Part of a small language model's weights.
Architecture: rotary positions, no biases in attention or MLP.
Training: a variant of Adam for these matrices, 1047M tokens.
MLP neurons of a small language model. Each row is named by its layer, matrix (gate and up: input weights; down: output weights) and neuron, and shows model dimensions 16-207. Each number is 500 + 25 x the weight over its row's rms, rounded and kept within 0 to 999. Numbers have three digits each. A neuron's up and down rows have the sign that makes its largest values positive.
After each neuron's rows, "fires in" lists the words (lower case) most often at its 100 highest values on Wikipedia text that the model never trained on.

L7.gate541:488522511486479450517504505499495534482466493500479504507489432503505506502519483540461489453475488511523511456506480487492485477479517513508473528502455479466513525451512467508457468557529491537494465476481500525494454538507489515469484497539470503471513527515517478513472484449530491499510491511540535485512532509475512492496489511514501529489512502505471482468537489459476491519514546532511500466511492474496577519530544499526489503516485497499514509458441509511458499498465474516506491533483487497515522531503465499500535514543519516464492544508480495482490514489496482533
L7.up541:510490532506496537511488538520499459493517499517527518508524497508487476506476481469485584557539493481511550498468466486431473473521500534528466519499516526456481538465524475491474509507471500511499494523503464492492514430508521451494511494502489475509455535509501514467478513500504504523492513512538522515480515517477509528500471513489504491507514470413497546496482502511528490426469506536499499453553490477511493502492516518562513472488518537505519491500473515472550539502478529478518491515543501510523523497477518490529522548507529486512493505479443469496509458454482533504
L7.down541:509486506512473517517508543487477459538468477487522525487495533460522478492478558534548475511522469478479491472511508478488550490471503470555497502471510476477502521498491480510497493497510503468512537530541497533493470476496535483422486516490511482487526492485554537517489452496486515491482495477549489458515516483477483542496487492485465541448475525500515487493473494513525533474494511541543486530514462473493488509507552500518455514475487511479510481484445500478492542502505462479549508523508506502529498516493504480485484501556499485505530528493493470503529490461543488486
fires in: "first", "was", "one", "were"

L6.gate1765:473502543438489444468522459518567524506508529477448476497463480479531486467534490530541437481452504565490480491497472473478501530468513526509501505490507498500431542497448513523505485498500494475501463518481472499529480483511498439477505498492467478516520486492497520496518511475540448477457497507477498507497545514498513508566484520492511508511520476519516518513505447504485538519501509478501542503475514477517469506471523549471482535488495500533520475485492455504431486502498463514467500491482501500510475497472499487458529511504549500480516472476457521494497487501539528449
L6.up1765:497464506487527492499517494538479512480522505486538506484535487500504544534488519493517471499521521501503487536507508458494536488515551507537478525483530455478479501487480488504522510502510505508484493494506502497522481448497496521448522447522468493482498501491506529483506484511511538532476503489466504472525519507529495493508481487470525498492508555487528490480482465515502518482503490459558479447491520527488490524479555487479448524479470573466489475479500503508489542504471504504512525535512530463474503517511492468513543498490489484523512495498510494544542487481493466477
L6.down1765:506476515522497441497488495486516517499506530486473459502492485467509493486579543532496507521476528500478466489529528484520502524469529527496514535477486495478462532515472499557533487471496477498546501500514477482473503508532518532500498480515469477498478467520485472449505482489477513463486531507477506486519490538489484423518478499500480446506511479507551503494548507475523531493458551495502483495481505511480475495541481491486527521545514514484505463459510450519485468523553505500514500516489570499483485486465499514500522539506484481480479502481487487503502494497507521477
fires in: "of"

L6.gate1605:460521532460486557519538480494538509470466481506514534508480461479502465542469496505472479441493530523510447505479505484475520516493492521561451499533466532501508511525437459521477465485557522490430471499531500498508505492535485529534475499504475497470538501529528465531505497502515500531503506542511496496501550460478485465486523539475534532519527535490467471501482514473462515498504537517487437486544484495498557430526541509463521475540494479482483516498510471530450531501520463480527509490518468507477498486518471470504548495504520499482510514519494504506510499504482484501
L6.up1605:505503539523495512501542489517514489484485549489487495466509517497449496496485501504502510488492482498498507486520532439482499488538475467533497504558509533554495488488501536517525493501512505484490485481505527501502533447525499487515482529502484480491495485508480491461450506535460489501485482477524530539460482467508556545493566482516497479498519491481512449493507516480470500470489511508468500536542516517495521503520523489511529500477493472490526530511495510525546479517502484496475472501516466526491513483497527500491519510507527488492497482559477484509508509520514503517
L6.down1605:478485491529482532511492491493494508499553543488533465478517532504462504484513489493466477481469476499479506483540524473471541477490496501488462509536520533482491486498511496500511468516501491507482473539475519493523538492514479533488473521500505454501472493526459520483478530478488489496488500461518523497516509479530481509522504486507513508511525485466527491513508518554489488516517516497494500552496498473494544504506496563530569479513535504492548535476458513499550449504476526500444489532508486546503509506465518500487482515494501501504477480522510464516535533489537480492
fires in: "at", "on", "by", "in", "for"

L6.gate472:508478478503497499481476503537481499481524485468489501517506504512486463495486498467526522461521498514526486520471514468494509521494462533519465498462507473501495534503444451474486548534509494496499477525488484542492461479494537524506488468497524476465495548474482517486518468495542504502487477516569465484494541418493505478488514516532512528504554469485438482480474514423522490534522512512495485465486500512486510506495598541524517527528509543500499470490531474521521484527539479484515500518480482518433518478535510482511530474526477548502494512554488479473547485532520488489
L6.up472:495491531494519489488517480493491458460508517471491522501511500518486518483442460450493537536523511506516518479499464488489531478481515505478451532510494473443508512489517479528464479485470505550447475494504497509511491480505492501485507500515524461472453514468514460492505510516493484506531519469526485514518508461480515494534464489479482487519570519467554544493482522538490522501496491477539493512484522479493442524508465513502514490529492511504479510490521495502488491523456519521512486537493493518524499471464533496519512492495506483497565519540522492497511481487490514519
L6.down472:526477517550557512516478506530498492505497461538554524526499512503490509525500519479541498506544500543468482448500479505485484492533482510503505485525473474489558518516459498468504530501485542475549427500477489518476459486483540496525517490503522516500497522525447476463509497531505491482485473481485483522503467492439541494473510541514495515517513496500489517500523491495522466518504490529489541494453481519525479493489538517528543503479493485535490443501480501482545475482483490503471455544530492491476493524493519494511520466462509519482490501499478452460513480518533488457
fires in: "in", "of", "to", "at", "after"

L6.gate570:474499481478502480508546482453489513451529476502489475468487518481514509503513525470517532462517468528516480484507478474486483532519500496534512514529470460514499521521459476508493451476479485475488501505476483494475426474487476551544515528546512507468514495542519468480485516486535505476545492518528526473472526469483537504481501506498494492502501508484461533523516471531494483496486524518535511487507492481485503520507467546496453481524490544508485502533474509484541526510483490510444480530519505508485477518461495488536539510523468465492493551497508498492471509527487490530
L6.up570:513490496529501508474500493510512551529480486496501485523492509481521529499496477507513503519461479481510489500531481528524528530523457474485514496490511484514503505462511498518496550498495479511568511510513474493483463524502491487478440473483491502496520512467523501499482506475501489504460522490498510551482517474522497518513503469540506529487447443517485518503504537484483527494469488512508522527463529463494431487471480533519503506542504485516503540512542511478502474437473512518478546487500521539493476499453514539496498480507508486495500463492436514501534541517467522506
L6.down570:495507497529477511497498481486485478509507516508483493534490524451475515498482494519563553533518500491479488508517511495506500516557519474485559492512496501511517515500482509515516506465490470496524521478506481482459510475540506517517488471466545521499504496479489541475495534432504489537494463539462475509477562499479512433519470464516499526475483499520507511466495488502522531502486509466541508528490515465474475501497500510561528470531468495472524503495476473483529497472472459510493536517512479512464484487520512479506508488495513531475524509468494495498495526509494467486
fires in: "a", "v", "court", "legal", "courts"

L7.gate1001:461516514459511510484516509505482527479528519489507484498481509484534548459494491470502473482500505527483467503483516520526492505507478523500471519509480495511490524491460518499519467431511500456450482490535471503504482446482523548534521523490524447469469546511505496545503504510487486524515481514544506510524486545479567479483494502495524473546511499484438480527519473498492548490470531510523474508479538540501527510515503498513523529525540527488525466548453504487481476480518506522490479507508523541517486508495490505507539503498469457477490520479457463502514523478456475455
L7.up1001:515493486521522435474501507522499509500518456491480532489492488458533525542498481479550471463469492501502502519501472487495474506526509474524501512544518479494500526535455524482467477509522532520501486521453485468500446533480523478519562512515510508481503510447481504452541425482505521490502504515491527511490538524508496493523522495504489519497547478536503501517492513477485509530500497494524492489541496532573509529500532466505499512550536559492514499521556546524541436503433537505521492523479481514518514445455499527488469481521489489513443529505473468521466481519517490511
L7.down1001:517517490483515501496465471500544530501518527505489517516500495528520498483513456478470471523485464493504495485461507483494495518490503504487509495547511527535510482507465512468528483449493522474508545532446486462492445512502521531499475466479485541476482501497542522483527456541525524508475500492490514527435491485504477524504461518542515491537513510484505505523542492470521521503507513494469496506530517510485478486517450453483505519497532503525477486496513536497505484494516460472516497509466491525478512517490490469515525481476482472489458532521538485493521513469487502518
fires in: "and", "s", "of", "century", "or", "his"

L6.gate920:490499510477514538511541490493515513506473502494504565533568465506532487494468500459531512524516525490499484504492474486519488511486510543513491516521477523482503555455487502513515484443502479474487457528491501486532504494516466490462499527548495555423510516544515488482479520511471487493501499486493460455517524492488479510516492541536503539498530460488481506459523495488449494514474464549565525531516530452507506550466491484539488495497507489490510497516472483453519509500503479517499499432526520503493516500475480500527493514535540509514443521485459533477464558492479506503
L6.up920:459429503493491515491515437477487470481529527450479490547528486540488547529469484472502503512524476506538532491524476459468506483525454519494524514504481510472457529513495465517492522523489495529467466498516535512505521457498489495457526529541503492497489541514492480478512525511470488414479498481471464501509480504524474467506486523490453504524446547533509502488505481538498514480545508466497555498530530493485503441511524542540473499480508509472504497499483540495514512506518495525519531480507521528489517495489528476537489520488492504526451510509503483474482510515494490538
L6.down920:467463531500517514495548464489447475547523489536481468532512529519477527492472473486503476505497490518519515507517506492526461503497489522484472504550495499527464480553537458533456511513503520501486479451486526496526517483480508531502508494511495520508461520509539527499535514500484540468498486475537462496473469507541508450488522531486505532512449486537454503458497510517510519494548480478487545486501561480484526471511473503511457521509475506507511523503492550535511516523534470490509497502519544493506531502505504455499494512530466540526538563505487467469443516559480529510
fires in: "no", "of", "any", "all", "noddy", "every"

L7.gate1092:458537523563485520505535471536509511482490514494476528486487505467577525487499476486526506489521550474450500507534510546538488497488537500489526506479485447482542495474517534419517521487481491466481532496525486508472499521538504516508541470467494510468531478475499509508532463464504525509507514508464468466484505513519486516457476512503560526512556502529486459495480486500493480518505552495489492512518490460552521495535518472508494513473523510477516501499486470507495512498518487481501494508497528472502490510479485485475483467456498481506473533483492455488471492514504475486
L7.up1092:487489494512503498457534481492478516501504502506477510474465538488474541531560483490496501480516485504477451540522464528501514506545544472439521484502489484512525464519479508540528520505517469473559504506501526469513485502539539511443486499514505499486501498503521510461473497437506493520494492472449525506492491456451499518496513442482479539504506482491529509479493518530537516450473491499512509522484495562492461543519518515456494509430475509495521532514554489487548541488513470514515538511562513506512516460516450513515464516454482470488509464482516465506499514494517491532
L7.down1092:551528490491473494467467478485501476476492496464527521473457451508496489513481463517533491524466493498534526512487504499478495500467453470561511547515513526511500511475503514496529491465514501527496509512494461481471492490497500496471524507489515492532535476464499495510504516448449521474496473488485480517515550520517493491469540506517434491532528508500522482470495464532463522476485485510489452441506504505543499465529510465487519543493510478474500483494511475461505470510463528501458530482452464521505477502495540466500470489501476455511508537481487478564481516469519464476
fires in: "and"

L6.gate959:497556520471483490536503514484521494543501494510514499487502462482497453510513518491520463472460492547502491525499464499492537485449477508537494520506458495490476510472504491495455524519512521504525506501471481537505472503501517478474449506516494516449494530508548527503477504475521499474553516541543504470527491490504500492463497527533503489523509520481526507557510517503546483515494512475500522535465495464487533488498505517472505502469468528524458501477485495509530516485475494501495478508493460537470503503517478472503532490537459513520494522503490477532490539484484487458
L6.up959:535537493508504511494510493489494512523455466518482506497516494471496505500455541465472496510460500507544497438469480528516502517486511539495515504514468462448517487498510519478490473480505470521457517484533482523439485544480516525495482466449508503528463522474518511473466508512484524487498506492474529507527489515525487458493516547506464521500478542464488518512548534510479493471486529472511563510516514522525470527524495520510520513493476509496485503494496544476500492508527498474524471507484506483469473519457456485458530488466481583501476501469510501473505491509497463541
L6.down959:476525498555500485520506456486521498537477484487480475464460482527508526499468532501495508472474499495493513446517483485505542517517540562498526504525524488465523472470499490454482473516486496508512504507525474490520555500497504527507514505500492481497476491486483508468444509487498506517489506483495502498473495500483487491491528510534505520489538505461480487516518473504510504478494485511485530457496503497487480534510507519483523489503461524494549498458477526477520517521513506494493485456513485502521522509520515469534464528523505520539536501466509506545482438498540470506
fires in: "second", "first", "2nd"

L7.gate1919:500502465540489497521539491496488486512533492495538463532533496481544486479443511474499523532549516528535506489539473483504496541473491509518527522513507507506482500495496457465511485465536466541471476537490485496507503514530507481469483489514475513471519480503493525588497504484494455575510508524494526509522475531525519520529524480466537508509499484496453549531484471460486524514514500500508528499518504487483517503490551496489497502500531537538488513530548427491459543520493492488504506499481539512539484479524481469519510468489482520546461555459519471479516534503532518494
L7.up1919:507472508519510498497499498490492527507565478468492472525555489512457465511483488495495467486480516505509500523529480457496538506519497509457476547494451541465511506458544474547471487527469466535495493497468462518463468503493465529495499532494493492522471528528525516503493476499482497485462497508490542550457491447482554495501565490451532505530511486526473499463478501457460469466458494499530506529491521504509500483485503492509508482458475529477483515487510534519509472562515497526541501513473488487527509479515567507456477472540490523449479539527503505509493526518487468576
L7.down1919:462496508456507475455519450530498538502480455509515496533479464509489462498458494498518484520505535489500492539483507469473529494502509492499485506553508504513467486528522449528503439504497493536501477414467445507541507520503501487519491514507516490522495486515497485469467506496458486491529506486497497479499478506545542523434511471502512457522523497517511494493445488440517497484534541510455515488465478513486502479472521499518524493528480466519481530492534501526466532505494497444543465507478521491514499476496512501526505491531469510512476479449498509504505480505500510497
fires in: "one", "this", "that", "which"

L6.gate1340:510496522473509498526520541480531507479529531524528513514498482493529507511460488477531504476524518504488489539489509487516533501534494486496497518504469499504475483500496464487477512510510537481436501482532473485488525523504537508539523469509487537490514528452499500487481501478473523476528551456520531519488562459510485553481491542472490508554494481522483494484510514461492476458478546467536501499560475525506520494527496531475510497489531529492469470501532463493481525490488517492517483466525503496503567532528494462527510492521475483492501500533557516509484537521505558502
L6.up1340:512494467517511512533495511510517514495506534439480491519532496466502465511482527535502558544501534467484491465479520494524511531523506507491500496509482497499484529526502470523549461458486506520510541472505478522482510515523488511491473508508508476501483526492530532519512487522442506487443498493507524475535493486502504548494512528532445503494548503481493501499477502496495529520544492500476486542456472516516487521536481515490535477463512549519520503465485486465475472562454516575515468488511511491513494592538506529492509509500529543483491484517510509504516507530538476449
L6.down1340:517460520526519499540491510509479566492493520460474486509541528502526506494496455529529556454469518495525467540511517478492520510501495545500478489541471488477462503470494455488516471471480528476473484499520473523499505487471497532478560480453508510505549512487524526508519472567457498477462508462498478568526444491509490541497517544490492473497533505548493474517502523520530507493542523486499517491521540537471483509525480560533480474543494529546490491466515474491514503458518472498520478497507501440507538540531554518466537491507511526498511480524510536515494514545532479495
fires in: "to", "of", "disabled", "for", "between", "young"

L6.gate1562:464527540463508498502512487500472518503525484481506534517468527532498478434559476460518515495497529500507488458526517493492508510494514498542535536494515496491510529488463533535479507510494534536463518508509513502524462485511509517493548519503487496489473519514483462465516511483503494501517439511488515541508529558535472499500489462489507511504464471478542516506494541466533490505456511526482537505495513526531509487458549516536514479527542478466520486500488530507508512505511509505483463509487507485514503518476517533478481475480495469495561491472508509498493460505515467530
L6.up1562:469503512510514522508499463489475499543534467539527516493486488485529490524499546499458501527491530478487498496528519479505484517473480502484536507459467503496529475489504489534516469499460502473488529537545494496503447474518503475505524538489497508492507472508499511498507483496506493497505530447508497494461480490520529522525510459463512566509527522507521440531536499502524485484516531513450512466478479509500472501523509496494511515509513531515459491494484509515487494530484481460509472519432499476455507511484450518529516502486500514511507525496482498501526549524499485504
L6.down1562:474525488530497525521490487500481478493486506480502484503522497475463467481510517536541495525521492541492515504443494504514468506535542512505526463504508500507484521505566500527505498516551502515493508519489494508513529492497523513514447495512478547509496492502511544551506480520476522499496483460453433486524511482478471510477514527480501493467530506519541558475489487477489488503507481508497493477516496508543575558497507481479500547434509526533523537483579521461476469465511463510514487520544498444463502452498529475497500467466537528529477514498501487528496516517466477476
fires in: "and", "1872", "3rd"

L6.gate719:493546483441495445498501519521506539505546474465509505497492480519489464484481493508528470427481509516582486529505476467514533519491511545494506528496491473484463537491522493504506506494441520502516458492483500494497454497516452513493530522492522478499511526542504494483512529503514492488502481522499478502530513524478542504458508471493550506528500481529484489415480480461467497491533497522470472476474543545503539501532521519482534482530502540518506508522516468486496495455501493506475474551467518550476494516518469485512555495517537468469531481518529504485483472475503465487
L6.up719:472427494488507492548468528496496504474494515454482507508515494499465469531471492507502524503475511537473492463485501465506493465512467499482476526544459516484497553499496441543488508517479521507521515496452480483533562492511489564501542492469518425471461507479509494507487501520452516490476524533497537527502510518472472512530469529508463509548514506484488458523501494515491496477484518547443503501503505521502489548505482511480505499471500519491513489495448518486499498469502558454521519484529496468500472511493480480454483511439518533483459498494513469521486511487466513503
L6.down719:490504519532510518506505514518503526546536493497488470512470443464495534451540488483477505510483485505506505497532517534490478487520506505507546485481532505484501531520462502505461492472530530522505507526530484509497491522503490472504518447489485506487524528496493495454485495481464528509519532540499522510488495479489481479533513457509473505513486506474471507455503420506553468521465527551471490519507506480524516509441529483485479504469499537486513493520479480530464486504513510455508469555489538495505522513485531515493480482544509484529503506518395491509474478491522475493
fires in: "from", "of", "to"

L6.gate1071:486517473499474464488518499507545499501479469509538512494513531492524445556472556481495472462477481485503453485494502501536506525483520536492531527478486492496504516446489483510495480443521486507487486523540498478490516522552494518515463517571478513499478546510491483515473497498478428487504505535550518471490531534509512472509467456480529502522500438474526540515476498476525452503522495476529476500505507505542500532476472524500491521539452485514492460482512535508514541519515517511540507529507502535521512540501535507477537451481481482516478541495473493511540513495473513513
L6.up1071:497498504489496522501457505531436530522534484511496533464491507483484464499512540475482485507529482485481502539528525463508472488473457497518506460507485513465525504476495504452479452497516502487504484511543482563483503527493533515546512484477493488482533503484534510500517495498478556549546491517500470460486476485489524508464478547509476508472521517504496527468434515519479502539482506504498469529502540458439471493516521501453517537529481548499473512513519516506562518520507530493522521478524472481511477486530495508486492538545511516510500499496520499490536466515510458456
L6.down1071:491524529513536507486454494514464514486530462500509500487479497473504506503487484447537476491511485502485480487460545483507552507506504492495482482521494497492498483485473503481493492506493537492541492464531499485520508494510489504506503457485516504480485475495495485517510484484490507502492528533506489504433499511490483475507467500513476511490527497445500512511489527527483510529509501497462520524484519433462499499547520466504509478497516563504483472463521479482524505510498521531483485495522519507450499506479507498472515492507470468559524516496498435531509481531533473481
fires in: "after", "of", "since", "during", "before", "to"

L7.gate1524:492553474497490471519507520532505538468513515494515549495538466525496479513508527470516462487503492528478518503506451491513466476492504473546543510473515504503489497481513538480512507482499486520511473496473497528468453492532528493491523486472469531510504494504508530539575500501501486487528494502510515523444513493505518498488443486492482504509492494513470510519503467479474510558488502529545499510497512556543504465518480514439471502533466501480526489489540447502446534508488497472518503499498508534509518514494455489475528492453464498531514506506489475475511513508485549499
L7.up1524:487483507489501503529495479477471465496483529528480474513526495428503489543478482517498512515482520535473476485531468523491479501534507481504521519448507448506528488504482507521561503468490501504512544486494509534516506484508458526496514490522473497514512486528540480509517478525487484518481484534538473508478546489538502478509523483507471535471505516499487471509504471486521478489465481489504485453542479492533482532468495548513457471480465499524522469542450502501467535489500467511490501486511488494477521490509544510494491486544481496469502515543534488469468471505496498513
L7.down1524:487516565456511561515462492517528462463532528505539473517452530515530518519523499480485477514518528503478478496513483496572472523524534489489499483489477452546515465531448541516500491494502510504528543542470504522497486443531505511491515469496537503495483484498517484503523458527539537484503467501511517533477546467519503493506519525506443487547479486521465499539493470524539490526497470531504441503496520496487471502494510507475487499554534455524487465534453470519493532477482525500516494529552523502492487478438541499505505516472516517461520523552499485481510496511513515504
fires in: "and", "but", "also", "he"

L6.gate564:459499489459505499478531498495542505501524480482465496467458463473538473540494486464470522502490558489503473510504498518517515503478508517493513497486471489504499545538475470541507493468516536492516522425511503536461479500481488471487474524531493505508507517520530473537489528484493482529474535535503516455492519531482533484485534501485505538518507488465497509454503480481493516452493513514511477503544468500489516490513525475493463524511514533486545517512516532510511477527474446459516469522495486514508524513526470464508520516517461467540481487501547536547495506520470537493
L6.up564:506531524480501551495563533498460469464551502526478488507562452456496534471516492541499473497476482538500490493540533483514490477483521478511526463523504477512525525541496523512491528523511561482518512452538478484493564518501547490481538483535490502478508475528476489545532479507516512507522488514424486490483499485533520469519487443496481510524548488519474491515495489494508526468568531527484464510480494485491506563493508492522527481502513506493521518523542549452499473547485474550511501492539485512509504512542501498513530450502516492495473507522540520486525470444486508495
L6.down564:493473485518546537442510510475494500533539465472463492490507458482505504463490532483477485523499525489507521532544515488493482466477481460511514513469498480518503484493467495509481510548505528491505515480509505488506518505469467507480518507540475479502509550504495492527490515491519534492509511469508483493494471511532488469493519516486522493485519493537449450522532544535492490475473518557557525482514508552508546510502504462489468511468485505498518526466473546513510525499486500484455521491536469509465493471454513466504492504572496503519447532526544507491516468487468485472
fires in: "of", "mm", "lengths"

L6.gate726:520514523499487458484483483526506553506486533473491482555480511468455490479547518505500509521503516483502472472536502498506485544496510482512491492506492480512509521459489467449498458515483478504486485521445485511503479499488539518514479482527497522521496502465531459502539495482470498493528494488540531501490501489546535527525479476544542555507536459471499478490514508456541512509498524489550458539449543515514460482506506521479483467501515486493469522514485504525509497499521473503517473484473536503510458540457481508433521510544478493478476563489533532536518519538511506514
L6.up726:512522500498491476498548534494467465487499509494478500541500454518496507499503502510486513469493513515533522546484495509484458520485501533516453498505488453566469484522465506460499541526506555515476466462532504516469534477503498485459485502509482532487503540490511516512464481512497527471471541507530483451522521482511496511465505538505485509532526475521495487477528513460544499462504523487480472515526487536506475468463507522496507480456477491496502503558460524525506507520469476573500444498526470558511542528527525490508534532527488464435508451526533543520486489481532553495
L6.down726:474566512507480512496479460483521539499473467518530527529464486491503560471538535514522514500530488494435504446487459467502493493511516490484505514504480501520478487488489468478522506507507474511521473488429520493485527527488525514482487507534514455513515502472482489442531493502474505476508488510525506450501492463504493515498477473535473460520484471518498474504488470474518518482483534454520486463462508465506460490500462524451511499478523464524494451517500522488527514462470504493484505493460546518537505522485489516506502458511454479493520541465539519515519515574500523502
fires in: "in", "of"

L6.gate282:509474469488511442500503509497546542529502517428471498497486527551474469550506541503516471482495540513544494510528505501482482518485511527463510495499490521509493502482436501454508505513474510557491465508494493479493511530485528477501448517495525470462480540498453480486471486506498479532504510477486539487477532457458489458518498468483468518537518430499481484522467479502524531503506491485501536488510464538523487492498522502492481501497496540475501444473510494484509475488462544502502529488515474482514532491464473502474502505483480497523463511541521488487493482476524513500
L6.up282:523483530506483503529525503466495510489508531483523484527491485459478477532450494535488479497456524460463521476480499476502471447486545513473497493504514479494535526488470466514444509486491489510516491525465523509477492479476498467458493514517496497530504473542527466486469530462476524530467522493539546487465541512484475452480494464487492525514476512529527475519463489523531462541472565549503500482422531510516481525462525554492507500469511515462507541540523499500496512532501477527475481516503529479486492492459520501453523466519512477487509492501495501524540469506506439486
L6.down282:525502507528511518461567490514546501470500547451481497507516529512514488543495511489514484467483523512551464475528518516487488504433508486510530525514503492479484519486461511465501497517481457549491479540483557535494464533462509475488499509465523496488466537509468457536486492518551511479515489495480464524463551476532490447497508454436486535492507500510511470492491513545498511497513522513448517481449481511520453518499519486518516451509546498429461452495496459516499468511500506482519472500530478475487454512457508526467504509490485501488491506490517454512523473464479515517
fires in: "of", "across", "to", "in"

L7.gate183:526553494514498449525517509550471470473470517493543515526513462505452484517512560501516514494504535505527451504532484494468508504540524501478505516531510559495515479537489498503505501518489504476478487467507485498480488542480464500480552488520488510489507483502538481559506536460538506482477484485465474504490535533493494490522447555486500540499493486474521471506505504497515503547508536526509470504524532523527522488486541502549477488462516475496454502489484472441525509473481516494531457518509482472482506501516467507512477474458493484441503493485514528496516527516505513502
L7.up183:506494486457535504489518533498513493503453461480497501491483513508539549485467492482527479470549508450566496468472489499454528514508543536489496547500485487528529507475506481506508497470498480477507514524502538454510489531549489495471503459502491512520485494534502489501493488524486477501517525474505500491496486455497473530505463518502520505494501508459462523519487465472501459488477498486530504447498480515477488531502483526503469550519516512539517535501476516450493488483515490496506492510514484453463460498456506512500487487487472441537519494487484484482476478518568530522
L7.down183:511503463522533491482485502517491503532525559495490504449434492512487497470561488515465488484489516483444478477501492479526480517524484505534509499451460518481513503510519535540499504495484530488500512497506477510521524433474508532504511489478562504479486530508501461495466488438488513464531517489480464497485492482519481497481530498489498552492505527495493480472498475506533559493451511508500487485469530488532543505511496530503502477489516514481495481485503499504482480505483520443469475515484473464478479500482514486513489531525503472506492519512553531517472496477527533501
fires in: "and"

L7.gate1444:481485481491501477521514473490494482455501523463487481511475473502553505560462476506522549480524544495449474497533498499447499504501472512480534500525513503469467466473475501484453513472529494517456505493508495480500499462500522489462491545515507505452493479511519459496518466491487472475498517499515466510463517522496534493517530473481470521484475494478448521520518507494513495475518516467466572491487538524539458478502505548497531531499487523464481526499497534522514505458484490474488519487506494548453517515473497499496516495497481510466468439491495500500497493516544485498
L7.up1444:457491512495532509490510474499522461502520482532484519517500479458474508492546501502471459515453477492493504504503493499463524468523524545460511491496477501482509507528473496490529463496466495482502477489503479502505491522506504529502458476495524476468521449483467521530536492478474511457486507538472509477511514508519526516492523470516509564464548434492523496526487485508504521513529528518512513542438489472494473486502505515544511468548510489489469490494482501490469487487484490531520511523492462493482520485508457492451515507514507512555501517493531525509526530441483470458
L7.down1444:492475452549528509546461477517546446467522501485519440503492479479505539512509485485508528456435517462455499517535504537476482479498473509449503470511475503521529465469488501493485518498519490493461495515485525496511480490569496489495516504511501483480498481480460483503520512499504489543468478490499497492489527521476514484498545529457506520446492472528492466524476476537465512481508509434506536503497531483517498500513526480528457504488533530467473479527487504532492500512499532513478491471470471512463496476500492524487544523446488476470509485492503513495512469521517506453
fires in: "for", "of", "in", "spent", "started", "lasted"

L7.gate1797:502495517473533475523492511494475470477549496479518543511500437499505467474520497492541528528529547511499470524493495480498499499513474453535560483495465512474488508486531493514477499529505504540501483524558522479480500541555462486520492537483530502499479464570525492509463495490519490528474533532493546490556512501482492482494508422499490550499519493532478494547490490503513505510471524488503526496525468484483505497502509497494470506470534497525531485477510511473483502508466509507452504538457492464463487525477456495476506527471522519505490527488506459522503481508515476476
L7.up1797:505501532512513549539481459509493481532481503518488521459480493493498523489542524477498466535518477454503503487531505506518484496493474492487532532497520493544515507504538510470499498497513496492513468470558446449495538506507477539526522479522516559518473484506523484493503519507502547443518505480470466507511478528486478480485503437483511555480511451475518494516551496497519495500539505526530555504496511518567480515530509460532500463480511494495467491484558526533484488492529503490551508506495485468513510475524526479501486475510487479443478533544472487450496499493471478504
L7.down1797:499536484525495465501522547467494530524510527514469504533500557490528495555508486521526504487489505516524500470488461517520501519503552487465489518484492480524529525485474540491518495446487467516514511521466502480484540515500470481478518483497504489486512503514518552537487444551496519516491455476519481527504460498498492465505504512512548555520524540502524484491500490522523508574493510491509510504474479533573514487503518472497480526461513515487563525508479469543481528485511496501505504514518511451468553514500544508528479492520473505518495450509529469436502525504501540522
fires in: "and", "also", "currently"

L7.gate233:492484508504487498526530486503559477457470519476501503542515512461487498486514558491511499530463513529496467502495461492479520514472554543491471508495501518471510502493495517505529448475503510563498482517537462507496507528534483414487444471475479464493484458525522507497500504525518486515514515520503525520519507512449528504514481521461545509510524467512484528471497478444471489507494529522526559540474465497544509486499504510494510496535494497460520497532485479466521500475503532521517519524507491505542497479438469463475531484539487494461456530500520508476487480466507484477
L7.up233:513446534461526480539486525512525501497485516458518503522497452499516510523464528510536457522505517500529493544510511500530502498500488516461545494488499458516481487529519522491505528508478471541528490504513507495572499449482517479484517489443443538517534509518518448510434496522470518536505523521481490549485543536454510503482479497505509476515529480536495483458477535529443507514507517508502478475512488482493503505513511495482512504456488519508513504493497512477497500506495495469517478484515509529518526501486537511484472546519474529511445483517496523497539502481504488490
L7.down233:494481515468548468520490478494489516495488492495486501471509503463530521502513501532513507467509538536464471503497538519511484523513504569497511508527487499540481492482453518479464489513520470512483497534534542525506466478485458471487482490449533497499532482477480467537471466539495538511508515498503536497495503474469487487503529506532504518488484489531490487494532494552490487499484514508462541464486509483470528502529507474520504537476537509450463448491495492487502533472511501497466465494503478526465535503493531506444518516526467478507460520494452461518484503475518494518
fires in: "of", "in"